{
  "n_layer": 19,
  "bias": "none",
  "tie_embeddings": true,
  "init": "normal",
  "init_std_up": 0.0156,
  "lr": 0.019,
  "beta1": 0.93,
  "schedule": "wsd",
  "decay_fraction": 0.856,
  "decay_shape": "linear",
  "final_lr_fraction": 0.0,
  "batch_tokens": 131072,
  "seq_len": 512
}
MLP neurons of a small language model. Each row is named by its layer, matrix (up: input weights) and neuron, and shows model dimensions 416-511. Each number is 128 + 24 x the weight over its row's rms, rounded and kept within 0 to 255. Numbers have three digits each.
After each neuron's rows, "fires on" lists the tokens most often at its 100 highest values on Wikipedia text that the model never trained on. A number after a token or word is its count.

L3.up1118:135174085124144134106103114155101116156175131126133157130137143098135134119168102125130101139173113110120104117078160118141119093177142159123090131154140131088172158136115142138157113128107131139130120090130157107133118133128156102146122120149148142162140118146096094155115152125135124106
fires on: "r" 39, " Dr" 8, " pr" 6, "gr" 5

L2.up1723:154174155114116096123095141149111100132131108121124139152117082169101098109174126132115093178121176164149092125116099207116092141129124127105105145102069119105110132119099094130135102152123096106125121144082144116162125098139096124127114119177146156121143126110146105121119128199158130087
fires on: "im" 33, "ip" 12, "ichel" 9, " low" 5, " highest" 4

L3.up1907:121138109047122136097163095131102113116152126159117152112101174111152159172150142096130104149118130143134160165133088134116100105126130136112133136141109114141108116129105086118174104124138093104135092148156126113131109121129135132128126118132146113131121115131137111078125125104163125143
fires on: "x" 39, "ox" 8, " Class" 7, " ." 4

L3.up807:139138160133129135110121114126113165097137081095120134143122106146161136109146143132105129102139164115151162126057139129113119102135122139162096128129123111102132132129143121116147100131088177143112107144119141136071142103120111163104174065101115130139103131132138126124153160131123119144
fires on: "el" 40, " Sal" 11, " Cape" 6, " Mel" 6, " nose" 4

L3.up1604:124125131079120113118125117147178158121081132142135090162133172121156113119141128178137111108125126137118154135110103121117118113127147139138108102137111142125122134126157139117116119092124164109118115117133147132129140137118143158137115116149135120143123077147124130150127105125123045121
fires on: "il" 29, "ol" 13, " still" 9, "\n\n" 7, " sett" 4

L3.up1941:146158143137165117132155133169078117108154121118117139068169136139135117119108140106143149119134140161143133119151148124155152125150147158171139117140141123124133129172094084105144165152107103138104150150117097154087107103128143118084137122138224144158093109117102148168141154136102108117
fires on: " J" 44, " John" 13, "- J" 8, ": J" 7, " | J" 6

L3.up1643:142120077126151100080137127148157132077166114126096118088127170151175092107116133100105137077128147105113137131124117148110124154151112147133142115043121140167134127124147153114083113110170150117117177115134158122118136123104112150140118093103145111114125116137159162151159112126138096148
fires on: " Community" 13, "CA" 8, " national" 8, "o" 8, " parish" 7, "un" 6

L3.up741:130129109102146145093093112130153146100164135122089141165176106126143149134128129114129128127109134098155104177155145150079146128162127150102114136104126107151093112089139130124073138136110095100126129157157091131130129160147130104160089127162123144106173117115141121108150131148148125140
fires on: " from" 12, " (+" 10, " L" 10, " (from" 9, "For" 8, "-l" 5

L2.up636:119162090129166153108093121130159097141151128167128157137151156169080102145130106113114098109119116096090123115123116144133158087134123152130129145140118130104159168140129142083116117096099125155139089109139150117084147147134169154094137136132122172142169131166178105139110147102102139194
fires on: "===" 38, " &" 19, ", " 8, "s===" 6

L3.up1576:182118140104142150148134083132080159085078089166116110145140124156101117129099081104108128141163154129138142147112107147136123095102083120132150082129137097130097111094118108089064164148163141125158118104144098160123108108150126092074107122133115137169139133139104154143126135088139097122
fires on: "}" 22, "  -" 12, "'" 10, ") | " 8, "s)" 5

L3.up1042:128140139132150098151122129124097108115129118155133075126119112097141219061122129185148154072141131109112103086129092152172099115117152123097110137132125139113150109180070140086143148137102175103123110125136105149131087127112178065113146159110133167130120098137093160163124103133140165164
fires on: "|" 21, " million" 13, "-" 10, " percent" 8, "%" 6

L3.up1123:123135133158117158089125109135147153176146119075133115133175139105142107079131121127130148160116141116135118103153113122085121145115138133131133113152111157113114158116126176105150127130133142134114102157128114125129134123125097108077152111148150134134121116130119097150103111200145138118
fires on: "ou" 17, " | +" 13, " U" 8, "+" 7, " £" 5, "är" 5

L3.up127:115152108125123094096148163124111128176135077134103112154138128172122118157115093119109157139132119132129122133122146136130127128131080125084082143111115126145120124136132145111136096123129149109128107123122091122106140178114107088103128094130109117129112135135098094090136095139111122194
fires on: "C" 41, "==C" 9, "===C" 7, " territorial" 5, " c" 5

L2.up1614:131080142114107095133160117119126152113114153130137099152166125127131101149108094131109120152137112132120146135152183108114109112106114088140098139155127140138099227113134126162122141108158140139149120112119135135133168119143168126081142120120179093106142135132161119136132133136163145155
fires on: "st" 55, " St" 13, " in Europe" 4, " in Italy" 4

L2.up1053:115149139077095131103120114161138188124147139184148107116120082152155141131107091150161132137138113092159142088138156107153110103124150121095074119142129097171146138150130143103130108097104113134100148149139122115127144149113121142124154131109153140104096144133128136145151153105143144092
fires on: "j" 21, " fl" 11, " th" 8, " str" 7, " Th" 7

L3.up1263:116117101117163105115148084138122141136152110130078148099138108121133091152131134129128089123126120122105136151154146123114148158137091138102122175118175098056120132116124126123103167115181156120128092115101072110150173135123149174122171121167158121151115137125117091109097145143135174177
fires on: "R" 26, "ρ" 10, "-b" 9, "st" 7, " \"R" 6

L3.up744:126129125131144145137148125117089128122140104138126132128178116112158114139153106108092140142131149135113128072137148122112117128121140127052141142066132084122098120114164099123135136129124134097139120140126153125132162144141149111121127111104117147120143139102170138118126130080139093108
fires on: " |  | −" 18, " | L " 11, "′" 10, "| " 9, " Awards" 7, " age of " 5

L2.up24:126178114143124131123108129173108109180119145084102121096172104142065120161129128116151180076107119166112104102122143112109108142117165148132152114124123073086103115139125121150081122120151116139108098162130116175105148078175103114115106100096130136103121127087136133133137152118145130123
fires on: "ann" 17, "ane" 14, " Roman" 11, "S." 8, "ase" 8

L3.up915:110127097151092141100120143145134109123193113089124157178162091064129106162129134171111129131109135146095147120139096118128130088093120156149124142121134150125097109088128075117135072155101108131115167124140159070116169121147130104162155055143159099097140143120156115070118136158122136156
fires on: " Cam" 16, "ic" 14, " Ac" 8, "sc" 6, " sc" 5, " epic" 4

L3.up507:165141106059132145106091072123144121097092160152132150109147091119160109080158126119081125102084189135115147101120147164163114096173119111141133119058098140115108066085158138093107139124132116163158121131111175133120139163121154119183161115110172071137137136134163139138122118143114101110
fires on: " it" 53, " It was" 7, "It" 5, "ed it" 4, " version" 4, " that it" 4

L3.up158:105128114090132121127127103176133133103161151122137123137167127134140097141124149130130103121119109152121106143144139146094119128102140149171157125143156103152138137123171152145065145148130107090155135109143177113169101121167147160106142150111107090116082165153125124144131126095145113123
fires on: "yl" 22, ", " 21, "oc" 17, "ys" 4, " Press" 4, " in (" 4

L3.up1887:115092156086149129086117153132115112138110089186074136103100108111159131161117138120134150151114080113159107102100119152122148124133117129079132124121145138125146169133117114122181126111097136136113139158092147115155134122132110146114122127115109133156111129119150116119139106080151146157
fires on: "able" 23, " best" 11, " top" 8, "P" 6, " Best" 4, " Top " 4

L2.up189:109134115135157165115130104156117153150153134110126146135106141146115131157147169105104132172130137068125113122144165173121098164125126156156161093147116138150162128100119086095126108122132177118117093130085130163140127145159155134135141068117114110094147128091121147093107111115111150117
fires on: " sh" 14, " events" 13, " code" 9, " information" 7, " software" 5, "uel" 4

L3.up947:159140084117085118154171086121107099163108135150120099100103161153142096113100151158108116133092151121100105143123132117125111114102149143091093162113099132139104110187172083128133105142102135116119150114066142085142137109151127090122115144121100148147140104119134124157126152118107092184
fires on: "am" 19, " | M" 16, "em" 11, " em" 5, " Mel" 5

L3.up1964:114121140108164113094142146165147113103132099103125117083125134138131080144163147121105122113138126101123101173099123119140155117122145139141134123113109135164152102107093150143167121147109134123167142176125175129119134128118166105102109091142125126122103096084073124100143121120141121112
fires on: "\"" 24, " rock" 13, " gl" 10, " ex" 5, " metal" 5

L3.up1384:104080155127155121122182111115140121149091121100084099135138117145127167138087103149112161150140152132168108134095107145125154149100127160129108127135144130131100128126122097121141159122117131138118127127097103139101134117115101117141110148116189138159101075097087138088070135191160129142
fires on: " I" 29, "é" 15, ", who" 8, " She" 7, "he" 6, " | I" 4

L3.up168:122164060135108157165173072165161127115108091104142121130137150135133129119146135123139150067168123125144089118165116133125089120112109142086113170122152128100138138140159138124084151151135144121093103161132138127109124158142150154117149098163128121164099106160174153071120105136100119107
fires on: " dis" 14, " g" 11, " sc" 10, " pre" 10, " dem" 7

L3.up255:130136132135088113131160129127110164079114106146126120121135147123147117119139131117114127146118110138110093133091152110077094099162102095115171104164115128144158136129136098091098098097116134111142150171115105125123134162133088147108131128071085134115152108155166146101144111143157188131
fires on: " V" 24, " TV" 17, " television" 7, "\n\n" 7, " Television" 6, " v" 5